{"num_hidden_layers": 15, "hidden_size": 192, "num_attention_heads": 6, "num_key_value_heads": 3, "head_dim": 32, "intermediate_size": 512, "vocab_size": 2755, "hidden_act": "swiglu", "norm": "rmsnorm", "norm_place": "pre", "norm_eps": 1e-06, "positions": "learned+rope", "rope_theta": 10000.0, "rope_fraction": 1.0, "qk_norm": true, "attn_scale": 0.217, "bias": "all", "tie_word_embeddings": false, "parallel_block": true, "init": "uniform", "init_std_qkv": 0.0476, "init_std_o": 0.0, "init_std_up": 0.0476, "init_std_down": 0.0, "optimizer": "adamw", "learning_rate": 0.00184, "beta1": 0.9, "beta2": 0.99, "weight_decay": 0.084, "lr_head": 0.00759, "warmup_steps": 448, "schedule": "wsd", "decay_fraction": 0.752, "decay_shape": "pow", "final_lr_fraction": 0.1, "batch_tokens": 16384, "max_seq_len": 512, "doc_mask": true, "train_tokens": 190200000, "max_steps": 11609, "dataset": "wikipedia_en"}
MLP neurons of a small language model. Each row is named by its layer, matrix (gate and up: input weights; down: output weights) and neuron, and shows model dimensions 0-191. Each number is 128 + 32 x the weight over its row's rms, rounded and kept within 0 to 255. Numbers have three digits each. A neuron's up and down rows have the sign that makes its largest values positive.
After each neuron's rows, "fires on" lists the tokens most often at its 100 highest values on Wikipedia text that the model never trained on.

L10.gate501:181126118168115122168148085084082149081128102164090138155108120113131163136118149137176122069060125100154163144089121156085116118116117102094121161106186104111131126155152184111164126091083086097124100080103096183165158106143143121153081151170148105196089173099162113133170156152118158171143137105182133126121126087127146092105128083107088108109124105194171155093131141108042116118063073128101164139137099179153154131156067068171103132128069093140105098139119071134119122153115127126136183179115097102043163091134110145158181119200162149119134128113133129141191141152182132165
L10.up501:098127098145134095145138138120129158115103157161129142153086111118138133139108079100074107123145139156152093059081105104097146139137065152086045109134122158145090114107176164146141118151111125093157118127104181100108102102180182140186124120185131175165096198136092146189196104144149159115073146146140131056129120077185140152124129169134180176125141165165060157095108142137143041081140111084133118100184138126115119156112150153141080158155104090074094153185153116080135107142127121190127096090121103154104082022089129148087145154087151125128101141147142134156115149139132109098
L10.down501:123132019150170113152119123110103114160136144137170129095103081075098092177119140075128130123113105144099110093143074091106089191130110143119119128109119123095103093164134167158108116130097196108151133108119121156136159156176141087144103179114112126091158176150121160163100152124188117068111102134136103149102149106103103092128073063115157101144139116133123122106153136138094070133080099096150153129146120144125125182042157061084140087151062135137123148173224093105086172167121119206122111135098106143109155070131081107206166101084135128112122084145108129143133141090162146063
fires on: "al", "ad", "t", "ul", "ag"

L3.gate423:122113180123107147074104108174140132105139100109126124132125134118076122118091144121171149126127116094130114117159068131128135103089127105125125154083146173086088062126093170121162056144108194116167135127128128105175106162087111082129136133129109137102112071189104100158115100112101075191168115155156128111217116073064180089103133112127126082150137115127143117102115164161106143126103098062123147130202061177179108157112091122141099145102169148122084175156156133112125149101117119125144085210112073087098131084153143103149152103094109135076142144110182049087096107142120050084
L3.up423:143101109141127185093083109171224136127087173087171063104125102158078125123126113156166113133108150104123083110143140135175134066125123087082153136118187112131094171073129141142099095164097139090171102107133173128097099164149134161095124084089162092109132104148139106123116137104126136165105091096101092143148116114142190095134093112083108116103164109113161155150130138127153177126123153112110120162105118169155118108137139148196062141098177109136190123137159145079212162188113062103141093101136096167133101117043113142201176171155185049172144151145102141101122133137089109118
L3.down423:144130150146116126123095129116161140104113164129158103118125072129127112079076139117058096127158078123188118137079141153091104120103188132146140072166139118084165140086173114102136114108128111152101132163120155128137132107160232139160106121155111127135099152124094096138163112138178109156069141131102092137075116136090125111154082109174161154079091105120075136152171145090143137121103230191080073083093135101156119125119146121193122084095098124206182125142099094205151117190136171150079169154134090116180077098194147177146116076101124140123138110146115136100150099151151120099
fires on: "1", "C", "R", "M", "0", "5"

L3.gate448:131079201095123164146114159123111166145143069111112126130189141155125104156097178101104136095127121106165078085119119141104173054101086120130086155101131080093119112069090171095107067189083155116105122172128127138135104130116081132118112105112155184156145118193074125158146099125144120092124090157118151184196114134070177114152113128083165088111142091125144103116149109105090167171101128128139158172233132207153094111105067139115118133072137091146106163150136159132118108129102137079145127167124132097104082130137088140086145127167126151171155155139212128120097162165135060139
L3.up448:175052144161085134111112118153193206173143122166152080129128125180176128157100166151146067124160109096104112133154107136133138057061109117092187118143130177109079155111114181137115068119082095150129119124148117116158139139201150177084145060121095123127148122120088053140125089164130139147120123086139140117145110187078123148136137155189161147098125109170129097073157074149104093132132160151112116158134151165099104111116167174117097131119101067145114092121169127121123093113118119068143142092116119149130134049128136172102222119148154095210126115145132140108133172148157082114
L3.down448:115135051094091172106159127144134134129120114093163115140107149083110142104082140076092111157148129059200092138120194115167082118180156151115149134182103105149136124059093094125076120120148085147172119082108141152098135107118191182131104075166129132165100177132091041129155096152156139121136120096124065133173125169110111163065115101154092168099141104156067082110150118152134160154096128111078143146177168138080161134099140145162162148095114100106123145164221152133113121170164143122157088141169100170088091070106130142076186128116120131093087119130153154130087100097105117153
fires on: "9", "0", "2", "od", " pr", "pr"

L9.gate499:144129206143113104157150081149119099097130097134142178087176123081131177110156130069116079100112153091133097147065096189145142114133128091113184070072123109104138172109123157154159054094078162117122152123121107159115139103101130189130101095206131144130112122108107186160177083146137149099129045125153103144116162179079102102134126168143125112130143052091124130084129091187129119063105137111188164138116130162077150123124104136100145127141081168154119122105162106123092099062104173144121157112134129075067106165120075170141098129131210115130122134140105132075156118124183151148
L9.up499:137159157111191124123086171146149140066099123107147129116150111128152136123113098051094073159157138141139134090174124102102122063161158073125176137116113118158150132145196145115174098126130127163034074084147167238137136104191147108130146129170085151133180115148110124111078161124125155087158180124168145136139066162082153124130105147160132105082123117144145180052147152119105102125098129099137145091160166125087160130138143106125149102130125080113174144121146126054136154125118108128113121131103078156190130089102135154164141156047158071128088096141150150156171087123205129132
L9.down499:133050167170112095109078114159152121077122097160191194101166099145163167127149130056075107113106152123152110108097075120166127104141102153177165120081109124098127168167122099090173085096087103069117154081122177211104156090096146085099117102165133163148134117124112154128080102108168111053080145102129105116108152163123153154130093138124155123122201076108104151141130180179149117115162139121200180137121140147163107140128151107112127188124170113100142094155129146104106146077108184159113121124155111113123143120134177149117102171100151116117130155183054116140145166176205125164
fires on: " Th", "9", "Th", " th", " that", "7"

L4.gate84:153113063132191129137105138097128102110160090101075127122160166069127119127134132138122142101160145110146051134125127148129085156127219118131149156137109091136170163184137080110145225147148097073121138097155112167084154136139183087096117088079152116136159154194136125177124124148080089121092158042117133133119175142108169135115148151140115158072131116159139104082130170132094153175080124101136132146135148128119136117110137154099148151085066147158078090198178161153138134165147118102080195169075172142187139165139140136105167149181154128149073100098105145153125169073138104116
L4.up84:116094157101086066180132094114139105137129135119144165090113152116107117118168152149040113149163135126152176127108143140158117143131103116110122130125158066143132089088137104120101052144154121093124170073146124150131162122098090130049173095135133123164188139198111129158145129165114138130133127097125159133113133195104129165128114092215133097214161136118103169100077105032128147147163125178108140150183051150061145144095147180142173094118115187178124073118165103165094160152148134121041103130113120147125144125149109139114165125134159136131128097097136122125125150160187068160
L4.down84:189113108153146145143098112103178149137100137108142180110129164047095098124103138134129125133158128128117106132114147181152100139106136071124135117112120115163127154142132097141138133160119101114128100123168147144091139145143184117068126075116121152162151128251109099183110117101106111107141124123144189086114155140068129141103115117168102151127117120147152179088079156101106189172069133148151094125141165129116125124141087175023124121047117152179028120124194136171120171153155120078125120106077127143177150148126163140133205150162135187158098134064128081129125130147119070104
fires on: " pr", " Pr", " Arch", " re", " arch", "pr"

L6.gate216:128153079091142073126167144124107161120101127137161169143092102099134136128177113087121035109116116087110147122140128166112118168178077079119135086123129151172149149179122137091113108130133155042145135113139110138138100131129141162193139123178097139152131142103149104147163122139120115103165090117214124141108120186108152125160153121125149099096132125152082147023064134223100054150107132128153170116143161122102130117148135157126178141148149100119074122094119138159009138155097155116170066142122103120141096117141126159075128130117192167109157173149141163060084142105142096128
L6.up216:138099108183186050098109149085177089110125147101128107122106165149136128101136167110174135144105101165168174146107200095145152103149134162143143180154129104137163136098115158150098181166132130166121178176141151164143124171158101159096065134053095134123189149139118149137116052102174120062167122119099092108146152108142186098085137103184137148153171164132115085120109142091133111160112161166131131107068124106074146149151124172155077145113126127151132118130182098135169139180130112161170170081134119092166132089168194096126112108156175138105120094113111116071110102125167034177
L6.down216:181137119134110057141157176152172101137139123109197114148147148139110136102073154139109105106142121093122070120180122115130116152167096122114080119141165173104075145150113121100078054148166099152133134073129117138142114134098069119117114034160136113103075083093123155148121072063157082076102089130107174149139114129181134150118125119122070107091135175175119146102104146163127160145150157144114078213139168065134130139097094082063132145156111128135127113140184108069142109109147174088110201103131079130144114101142146121155116110144174166081170172079083089107138110128188153128
fires on: "9", "8", "7", "."

L4.gate79:161079164185111086108168116102133159139162096139155077140086150128127104166120165094096164108088116121104122065149053135162168114089049139169114164093146129129167149159121159156152168199080133126112092171120122098131137100130097178148177122181138141157149159156142135098083151117130130165121095102076146139132132123105140149147113197071135049115146144079155100154118126062072132176133143103157134127111132181177090121044140079136111125126142118090119122143130170092129069068144143129182107163168199172115112152115137163147153088188114171119111176140142149190117131140171098141
L4.up79:148109119123136055146121169121177183122159139157138098160088189183144121096095111161081139180132092087122170119163121150112124099113127143146137118111130142145154155092161129093115156086071135109055141118132121128062121160142108169105172108109057138109195105093129104212104094131100118164094143094122136165152099122125163156123142197097112086130128151101126104139143142142167101093102108148144125113145104058122134177021100160117154107150120168066123107118163125097101107072150115134194110100166129137195124163117154158094130177131127129171106178142156091231114140099152069147
L4.down79:172165104086171100087123068135148138108142146152135093164142109128163118083141096184134122128158118165134084140086144165120144142133195144096163132153127154178129100109157140093140139093125088093124159119153063133129116194160179122095137138139099156104094101174120093169149052135101136098093148071161103095139109128128138206065175093142177166150143145133109121094146142125145141171167175104070172111081128105056121121076141203120193152108145150085079140132166122168096139132141148139108083100111096174182125119094144144139150174072186140132087065153156091069110118092098148170
fires on: "1", "2", "9", "7", "6"

L2.gate410:140134115107161108124119125185159103113151144093184170111040076119114134100102143100123134123185076162121119072136080105099113134115086083044114153141189151125112157122141127110139144098085142139157151178119180114088157157109082148084027110092085152094072134156193098092049135186137136108122093109173128124149171100129155122117054098133132139119132121137177102063163126111144158105141117100186101100061116081101158132118108127126137136170143079124107120140155087068122174126126150156165134139131097072135121099138116143156130156145153090129153096153095198092156156081097140077
L2.up410:085163127143121131139140163138112108230139099134146100108107119120121116112130097111082160152120130183058186095165146056194191109161132114108128161154070137168097170170115142139095015142120148119085141119142152114097122052170171142144153096140094120091133100148129154115111041120144123161119107089156051124091179141121153101127093086133126074109151121045126127119161134095167115149140097119132199108111141095120130136182114124130186154150098120156118142114159112099130101118129133134131082104153136201118166130144131162158150167117115134146116185149140099175031098139136119119
L2.down410:105099146137109093143104170127078099129093133148113123120181139185079164101099109100134163147119123113121138126090177068114163127160128166182144115126132176162118088205133122141138101144120150174133108156094170152097101078162185118111140102087101127131129124183138138088149082071120080124220101122166141085088119101146170087205163101138080138113179094183153138137141164131159073176114122103103255094106120106150105154149118081062136153105111112134165130135137136097118091122094105117170101128113130169065131112188115087159130101096125143123129105086109105159074155157091169135
fires on: " U", "all", "ik", "old", "oll", "over"

L7.gate152:099113151137128188074168128073104123161135146154134094189168150132117120074118134138107150077104109147125076173139109110114145152127109158095114163173110081111122151131127095151146112100106097159111141145118108140123111077091137131091117118105117061171060137159097120135113061124121185141173073097146178157145160038117112103076059135092144095146109130179208127098159157068131178118086113185170100109152160131125188133127135103146101112134061196165153062147119133149193120092124126151156141169159097126128109074170105137145151122138138121146162177076146085071183081114147128124
L7.up152:157126139132122128156133122166092133115124147175184128180101118100158128130072163168153141144121121152106162135090139099100140118091072159122135177168092145122097120097134155194130112143144117161153092109131136109113089164074109104140099117142178084111166091080146104107111126214087114153199106136114155109147116070142113059120185099162169142147086164094180164097115129070172155113051126171148097139113120171090072154135132152152072096096114090156110115205146133135219169112166189144097165083157101183144115094070157164112142109127141172162167132116122084091113089153102126134
L7.down152:155124150096141117147071136173105138065117077086120114125132053084130056115151145111102132200143135194119189135131109116067129152100130121159138149109124155124165131140128152159118149108137143094107142076133190125146072115167125125101114110112107129130145181054127186111138183145151174117152147125165074147153079151133112160141153067192097062178135134154117087153130090140092110114136136146109135109090134110110174113138156085169155087117160081125166124119147146144126150121081154143168058127138138139091188119085189149172124061141120112156113105178170114170073136197166078192
fires on: " which", "g", "t", "f", "ec", "ro"

L3.gate376:146139178128079104084061107145150162149125148147116147137117121157118131115092075120129121095077124080109145094205131065157132093079080034109092147124113129091142117160106164114134081152074192183139149098097164140202136170111068068071142139096162174081161097143125122150079125100145115149083108132136116130164095175120112067160155129144103076116151133089134132115084130112111112141100129152127114158109161173144114148170068118190115116115160099190130145120129180097137132096150153127126138105189141154149086127123120110134120139101120197156189173153144071078118148177095072089
L3.up376:150088142130117110140114092099121134141131114136157051137144211148198149184144105106090097083079172091136098124111080110096158080085169121116155121145194128168110124106120147158122147124104160126183152124094170133134138174167109146144079078122139109069090129128133089115169150076156180161103126128088139170102116147115119096108133082084108061146154122083196138161135120124088135105168154179093116154120081110112033163102158090135119115103126144171157089107117078120099133159105163139187102132094099108152164198127053097132145143159170067128120171138139156088114190155121089107
L3.down376:124130139108169148109081097121140147156134156119104141172126078154112148180100154126122093173079163112178137090093141115168093163147165112153099145099184214120140137142093109160133108133173126114129146161163117177091140108145145193174117057163157171148137194147150158102153123143119113158156136137126124155141149144120108113138119106091177095134127111159147148077113113121113164154102099170110081127104175193154106162155125120229164057068115153126188172194150151150157106154094100045120130174118193110125182090181135167106121150108157122060083154134101100144122066150143149110
fires on: "0", "5", " in", " f", "4", "|"

L4.gate50:159115124138145115144151081120094109065114113112082153120169149082118126181196075106119084107130154180075099126098149095086098170111157085088141195140115075164127143130056097155119101082140082080147146144146131140112124136065118109130125139149111111176128123140128150179155076130149144115164146145145125125155164123080176195146067125171103184149127118144131097058108093129075139157118167134204139115141099153145165125130162167099160137123103124158111168142084136132117113197131080114077218094086118092122177114172103101105156079139151120183174085121053148101130163110105104111
L4.up50:094104167121093101159061119130177143163123089135104141098117126112110118098144150146064079082119052109144138114131112154177167100106119142152109088079114112125092153112072163130112167149129152080144049162123164116133123086153110112158147084146121145166174190175107145140125119157072113083147110097109209113148077143150154150134159150162139122130097143098082123152204148139104153160163143106123120113162152134149172100118181170108177125120102134126107115121119161170115090046143199074165119131118162105084182159140121138068103105148168133178114215115111125218164123107176109124
L4.down50:141115142095114147196128102058135142105074106122105162082122154046095156188137124067055162132079104126140110125155140105128123129135148159125127153168116068108129151133063128120115148130114097130120078128174182122156114128100129155109128114129147156199162152194094143111158105105128137111131120145138147132188127144090086116153122133180103128171164122072102091113123160135121123133056168071168189191144116179145157135153167139028117129099075094138096123134145175135107127083153131051059175122111124074140149137137102113114093151189132139180122151078099131137165104172155088098
fires on: " Th", " pr", " Pr", " th", "Th"

L2.gate111:121161106136131121139076134075101128092058160094164159083141210047072157065205082139128137170158149142159116119126171165109127149089078123146143089134132079119145126143169149160138139179102086108164100140129056168113140134138130209116079117165112112188189120178066147132188108085124086135120130144078119127142120170143197158138151110161161146212097126140153154080113142091133142149119111088079108085153181143102171136131112109143112119071095161164123084104128150141088125111136114142115150126104123149116191140139159159076139143146153155117121135085125122136106159192114086118
L2.up111:114094156115087146139094120151142104092092110109123151113175186081126141099142151123174193120118118109142080115098181166147123203080137164141143084091135129123123214112128156115171209113149075112149105193138167124104124122139091144105132129089174142164131190145122082156132168173053092113171199132103167111115072134118234192132113109171148161152138137142140116117147136111120129167157107132099138146156090118084097128101108104121149099115123188060104123120137114149109083153138171115118127172097128148123198152154135127064105156129171169146090066087147156153164169143161145134
L2.down111:124145107124132168093123147134099183088100139067171162122129173023113171154125145135136109156117159172108133108146169126099089140061129128158176090120160080108129052107124150128202125157116066119142098177133139122126136116118114128082100138156086164174133185186136149137104119085104064141166160149093120096177120151145170162161101174203115139167074174124125142155177086106098182184127108139171156123161136156116139119147130129108111168060116109104112118113205141166135090128126132128157121132077128123136163095071157134082131138105163163196113118103134086139131180141089060104
fires on: " pr", " Pr", "pr", " Cal", " Ed"

L9.gate53:118144164153116115092183120169124130118143163117112114079057083101117093147141095093184112068061117115187139097076144169189141173114114147094121140067077124106169106159133112144151091124122115084113133086122101122206141175143166079068115102165128095151101102134178133153077123145103126154134120124180160081140177135088178153122099165139158143090139114170192124101159116129108146162141135079168147153168162171164202095148114146119148119125135139129155182172140143094090142117122149153101146098154131108090150119188149137130159183113148058179155137106144198162166205111103087132
L9.up53:082077182161103145069123155110169123107087123166167102099132133137155103115126120164160130125105087144151101144144163115200109177154080108227083117090126122120123123142158122136210137128083158121137078167105086146084098118134144188125110158122140133172125052122156178123203081087152098219109171091128101120111169097183137074135092138140123118151140167173070157137171133119130153071159142099100147147141140129067127158072126198117139120151124101087124175152123135093161122122130099123119122160123134128111172185138163157168158106123091076075169137134133126193146136160123129169
L9.down53:145114101135127141156133135163086065144047101103137167099098106119135143126111127148125188126120133136222151153170157111146078152090173113102122076157102123119097127146154140083171057112163141059173110159122097105181175117120132103125129108138140163098171119122081157088153112195114152154212189113102180112128085159075037122162149103136081143165107154177088120141198112110166133130145122110133215132132154128160133143122129096105152165171121152132140123152083150069084122141100105158161106134108165038087155132143077137105153147130143154097131147121148150174108122110174110129
fires on: ":", "id", " Pal", " of", "ide"

L7.gate227:136138149166117141094184162121104122136131112191114168119195185144167088100171135132146077158112183113112086110124075082093087157074096120091175160103107120099156096117137124118154096146117146111122171162103128080121084090107064104192144106070094126118102103125123131159095142106109125083158167080178155131164202117088185127123129110147110130131171120135121150065052090129119159211100105155145134103123119078124181121127116127157122157102154144100106155089121201112108128048093103126142169179101111099176160178135121165131149142157138130162131097049146159163112090182155122139
L7.up227:165101086115131095121144144175085136169194100143147140207164126130124201142089121074134142087142162137109135112158145098147100195143115098117121109092164105124098119123134099132175117164192110166096140082119145157153087094131100133149127087153101135093117087135171186172115168131122122120141140162114112096113133128155122172190112073146152093113093147170088158173075124094178096115117076163140125032126096112161069130069107143126102107146121151114144151131099075118103145221092071119147135156164077129139121195087108102134098129160096153073175124110121170183203111141165128148
L7.down227:133061131161138124088080165156124120112141133126078157126137148111125088104081136087160098061129122171126100171171117106182108118217171162127106149105135133121135134124145120093145124170118131095071088167146161121074126110111085129101136120131149148128170109132157185127125159093140099155141161167085102093133122136159174075122112081133078127099106115129144136121122100106152180097083142131134171042109126108124059073131118109144137067150196147114149165167207077142142102120124120121167057122211135128129125203098121153080155107110084154094091136132113141110221105082061135126
fires on: "ic", "\"", "an", "'", "i"

L11.gate463:140124105076129000168152093140162085098132121093091054190175094122130134081158062144143165123080141130101175158083118117169177127112112049154141087102184118133063122087082181115148149154104148138096150093132130118080136157100123147175163103100154048154169122110087166157180122122149131164134129085093102109129140067115160098102102126118072134164129125125105102167136089162097143111147125190119164120100131161154149127127125130148086135188143130142110128157129121112138085167098137115168117091096147117140148161098123182091117132093092150103189102150113157114106070098125173159
L11.up463:183126076131111135112162146126165096106150166150130129164100152145095148093143101162145120139073121097149140192118096098152172147148102155076164113187198101118133097141121159164100219100154126091165156166112184125114159121110126089190169087137115104152126125127175154225133164134143144073134121175147156183140139122102131156122149131102075138101144112144124127195082061129122175095130149131059087084135080098147108173114140104164089150110153154179137135097110111184127158134122085090094142107102116182208118092113158139141097127102111108132129183123127177135061106051144103139
L11.down463:146120155106159097134141124132069158162182130145168138153123176158112116153080163107100091137124122199117144103227164141099162132153164146168083097099069158148146067160167109088171130135136103119090191141149151135164092103150110162159201190134115178142128161106079109126047091185110163133151150127102107082126211119127123129103122128191167114115078172116150135072110097095143172122132132094129133152097118106083116091109129130161160150140084091136104121110138160090122122200187143104083122118118154186097127104127184088076143109143094066159124140120071105095157132137115109139
fires on: "ing", "ch", "b", "oy", "y", "le"

L3.gate319:095095145122097087143131135106158153129086118177166176130138111148139131113145145097130152108087109137131106123111086170049136100088145172159130093105137142149144132104094226172103151153124149129134159166119083116130136149159174130119168159069140107131152124162095088121124145146168114107135133126099179173044147099120137105106135094117160085109083163108183081108162171136120071222150107146188132171110133105166125153144105109120119134063135187125148094187116154104160205132120097066218173171100092158103155219188112096118131144155124129110135130077149116136119166144142150135
L3.up319:157075099122108163163155119124124129114133079095119147063090146131145085129173153145129117160083074116145171125146090139093116076107208142103120102146124108129118146139153150063126181107174148110053107132126115118147106105143189198155137148067053087147137128126146048158126197151157117170136139126100150131138159139080139182148155170117144091101169077115140155170109113174074096108134107148150094149151110075102145139135189153129128121140129094058172129161136098143120185103140129094098107093138062132147111184152174121135120106144132069129099159097122157222135180122178164151
L3.down319:105106140142128147137112094127134178084105126183089087111142176148139103104120162111095129141116147121140112127081128181146113067034171151099176122132085093130071156092095146174121125161158151122071110085076147085129076147134147167064098116147117124109137122147155124159106151125087134117111166098121078098078133121077081168093174165162106187107120134154099137146109105109155126097121128116133196111128125120155158029145156146249156080111149119093158146143137068180124175160150127184134186095105115142137107189143091083125124114086126105132127133083145106188079135136121112167
fires on: "0", "1", "ff", "ecut", "h", "7"

L6.gate239:147102164141161106087154177180144142075151151156088142114167189146120150152145120121111132143144195149104139084164099121063168111088151079124163148144111119097210087199088144109099151154130132124127138122096124135083099146136105123107104134091094100111176185064170126127125124069139106130145125150145110209152148170151145139088124110132086077144142136140229089122087087114146136191158118146129119086128033133143127090208188145155115157158087149121106136162183167097111121087149092152122113150108063117125129154125127148120190121145063129112111071118120153161125181151135117149
L6.up239:104130086146141124113104124132107123113128069138100165096135106126119158143107143141119177083108162185105156074159125101122119090163166143142052157068113140137128168119105142120085130168176182165064154117168128172075112190127153132105160159163169153059142131112146174142096147172070115123125141087093139169077139131173115185116112122165168063134073158114122166133186132108152118161116110120088192151152140139055170115081063094085155135127056184118106106104169061163156094138169169127115127127112104049160108106194122123101124153157120109122103096093120141094124161163152128138
L6.down239:057132088128170089069102138129141103136059150145087109115167155071129159132116140085108156110151164162149139149138111142125118137118196175152087149098126190202175130121137133155132156168133169200127173182171128166137130158144123145135155155090158148148104117152138155162142129140132124110139156124114143133090087130115145212127121155160111177062161155079144149170181123112176125122095137168174102146087148112058101155203131082117123194124099081139102157082198122182085141137146135114088102162099153142161109142128124154058087106111147175114112115090154098176107120093064164107
fires on: "a", "et", "'", "an", "h", "el"

L10.gate26:142100147108129070133138138117109095118162146108130155171159100097133159117100127139217150169149149126185134122134113115128225124139082119145097113109113078100184119104179122170121125084067175097141109106140091167165155166118114215158127135118138172141106153125124123179116096094150121168094085120112064139110182145117117122100085147119125132148083069176151165125107116122113117163068136050113162139144123101172140133132075082163113083126047166152112151132111075133125127144147149157063163113105085154078160093105096146194157133181134055112136166187095135153114118087181124124
L10.up26:164119102145161087048104177137072084101136150099156162102100127128146107112163131127105119126104107134146108089141085168061105109133104159063111065146109180152151102130124110128160176118162148119107087120132082124088097105151177106170082131129081104145070154122151125142138126142131141090125125117156207129152068182110105169126128148101132125077102145122104127176154070113214158128208180110103096081185135126150144142124121145163106123128122147133102078123134130102121143092128136159114102213120144088094108069061135084140088144114110200144049136125143092084103147067173164139
L10.down26:165134089068142088121140123108091123148115148097171048108124132097113097130125121071175141133152129196134128100185140190101137170142112194170150158112156118104160157207184131096097127131114097124090072063122101120078106120112142071130082164076160081104123171134137120174109173103107145092150162115184134102101122136073132154129182130059075095108135121075153113110131126136119172130118159118170197113143159148165111079131105182033129178108138188122136113082167072135094148120110115117145120133121151130130114085113111092130161121129097175182111125144110128080122106084115196121
fires on: "end", "ag", "eat", "id", "t", "k"

L2.gate456:110080149128082074101170094124120105135081150199157127133113113134160119111069171130188081165181159122121114136119086100094169099110103119121110148088092198174127109126076134124156091154130180164152126077106162109193118159118107088122120079122141167093126030125102099128149157098136145155162119076147134086164098051126155098122101116109051121035161100159190124072067097140170117070116110173161144112103106119149180125134114156169123143176135129147122148165123164130124129160083156099133110118175125129126098078138138145142149142094100111109168149117134127098091161091131134048
L2.up456:139078092150136183082108089161158085134114139146137105125153137160140078175124143135164105124131163047139122150152119127148161074123143106088146172141151189053127085104125117125131084179115146139165085213114123067123129136181104182171106117131114116050087096121089126150121182156121145081168104182121115147169126086115147129180136120090134087104192083116127112191093133178052122160123148125147126165079138174122106079162090117132107099129173101163187146163144094118140113104108083130169095087115128149123064104128109184189145143139181102123135190146137143114140145135128069125
L2.down456:187148150141160169138134136091163174101171119093113176132135110110112136102107107092085124084099130123097152136067169160143025123160212139142128060165224131104127124139153084040150127095120070106123170094152103176088150112076215142109117174117096162134143157186117140120109110101168130120114119072107122157138111161095132113108109101155163154176121121185070183162123117105141143135151132143065113159179125140093110116132091144150151072060137108100091142109152104136144168110105153209111134153102104108133075109086133141147115107134138143152081134152118128121138107155101105176
fires on: "-", " was", "0", " is", "us"

L9.gate1:152144098081147131169108126094108152068115101114194114186132096128107120113094211177157133129148120134138131096081162146122154082127104069146112112103086128119104135145122151129129116156090150127113154106142136191117158094152093110111063146144102081194164075145121126039165178103137164122110137148161124142070120113188103099124093090106118112121137112142153115085202140103104134141112145157143146201182076152134129126105111132120045208107053162161129073093174143095102123144098135122106116136138047132107122147112080173162075144209156084130105128097117151125121152105099130093
L9.up1:081106141168116161101144151180148154124104171155167095215160113162153156170111130151133080147105143149096115077077100105078117124166120122156094184146099110176208094157116160180129132163048150176166180154138174145139129143142125140089119167162127138100184161101154168120142072139071082082147088156123165162144101150115119109188117110109154069113161170120125114138146098157136149172163186174128118133075140161117069110144132233135121129130091131170173116080137163142124118172087134121129091087115104154180125107152106182122134123160128179110145089119091125135158153153180123135
L9.down1:178145140153195131124106172105123171101099083069110106150172126108098107146210130093149136120107135154182132136102149115137117119176201190061145136171121143097105141158149139140145103049143115171132127157153093128164181112101138103086151130116134123173119079121121139090135126145142147094128122127140165112089139200122108130110133079126115144046137146131134157122111144182140147130103176159122145122117124112091134206125173116247189085113167095124100113104176138102107139099169118162111108141125092123118106149105134113111168097140110127150005098170109154159188137063112104141
fires on: "0", " is", " H", "9"

L2.gate229:118097148129103105148149147140173178108131067131086151087129176114132137073115098140114138089104145118138124153151135123094108149083138148124136078108099086111108152165111186095121162147163125160062111142157103112127142121124127131045193118151164161137203152154084109175123111140068040126115197161146157155146118166096202163176124151191149143166121094116140095093174129124095116175150127111135098155134090114122134166080078106045152098091082134118080127140161177163073112161132179084105091175091153141142168156152152113086094132150079123157120134085133100184162138137186103147
L2.up229:187105135177093126166107117113154127128091087114144124112106196070111132121140190152138144137148149115083122118149162071167095177110099128058135107101109097112099122100089085152149120181143062080097093144121091127105181126073131154118134124101117156138175166148086126079150111170105132125093128103098119126112134116070152147182174116175126149154126146116097102071127170085116192154149227161142113116117131166156158117107117130126120101079113115181097070133111174189138176160178170145060129115079107113116171080098104099125188122130180106103129120142082157123112207124143106068
L2.down229:161128144149121152179109111112134142135069104110153168103087168075100163101093156163109148127107141114079106120137133078145105162117086133133148101083088128131105125061091099136136124219132037099112083142137117160105157109069131121141173133131121212099138185162115122114145116121110073098114148107173135111138145111064159105164144132175075170152115151098117146087118155095095176193144232146157191115113137148150145151135125130084107147058115150172109100114166208187129175117171135160130142115050118099154142103124126121137161142116161146175106134123067130127143168126129097085
fires on: " pr", " gu", " Gu", " prov", " Pr"

L11.gate208:142133131080163113163151153113137177105141107178120124118144101132129130179060146162117101114167239114099073153097105133113136123115163134096126167123132078153082148072126113141157136166072186116121196140147184154144137152107110139152104174135161083121113103095118100148192080139129128128155132152129184131107149028128093088131133122191128097098149143139078166102144131139152154053125117103086122117094139089176157128091185146170095111093070149118172150159104050160100170103153142123128106139098182117144183152144069160105151149151109142174126144113134088082099157120138055149
L11.up208:178103176082091125171167103141127161098086114137147106117097140155180101070124128133131169165114130152146141128122128111170072123110074155155136140070135131179194171151145130158151134167128154137134136072153147048110098152129072096138175155169072140165092085088089164074064148116151147143136139094105098113114186090107103094152181064145137069129117134161133136136081101075159171096135197113106129187102125130136125199093099174112119210132128084137076169160127157135136129063169173118130145081091095166117097110087122144153134104143123132119120107108148149131117074143154188128
L11.down208:112170118182104145109096089147123130146084150136155156114161111130177097124147083172098174133139140087151174131080169136140074108114159113194114084155103161097118131075106112131106129099130164112135138154095087116104072082150160108113159089150149161075160115111082164128120142126143164116128132095140191129184089144153095084074144052061164132188079173125089120105120108128119140140111151107163105137131109167115162059107104088094124036081164124091126157135117121166203106150160055149101207123158131087130118107109110066069110093123132141154116125122052119124094117147169090112
fires on: "ant", "t", "T", "ta", "az", "f"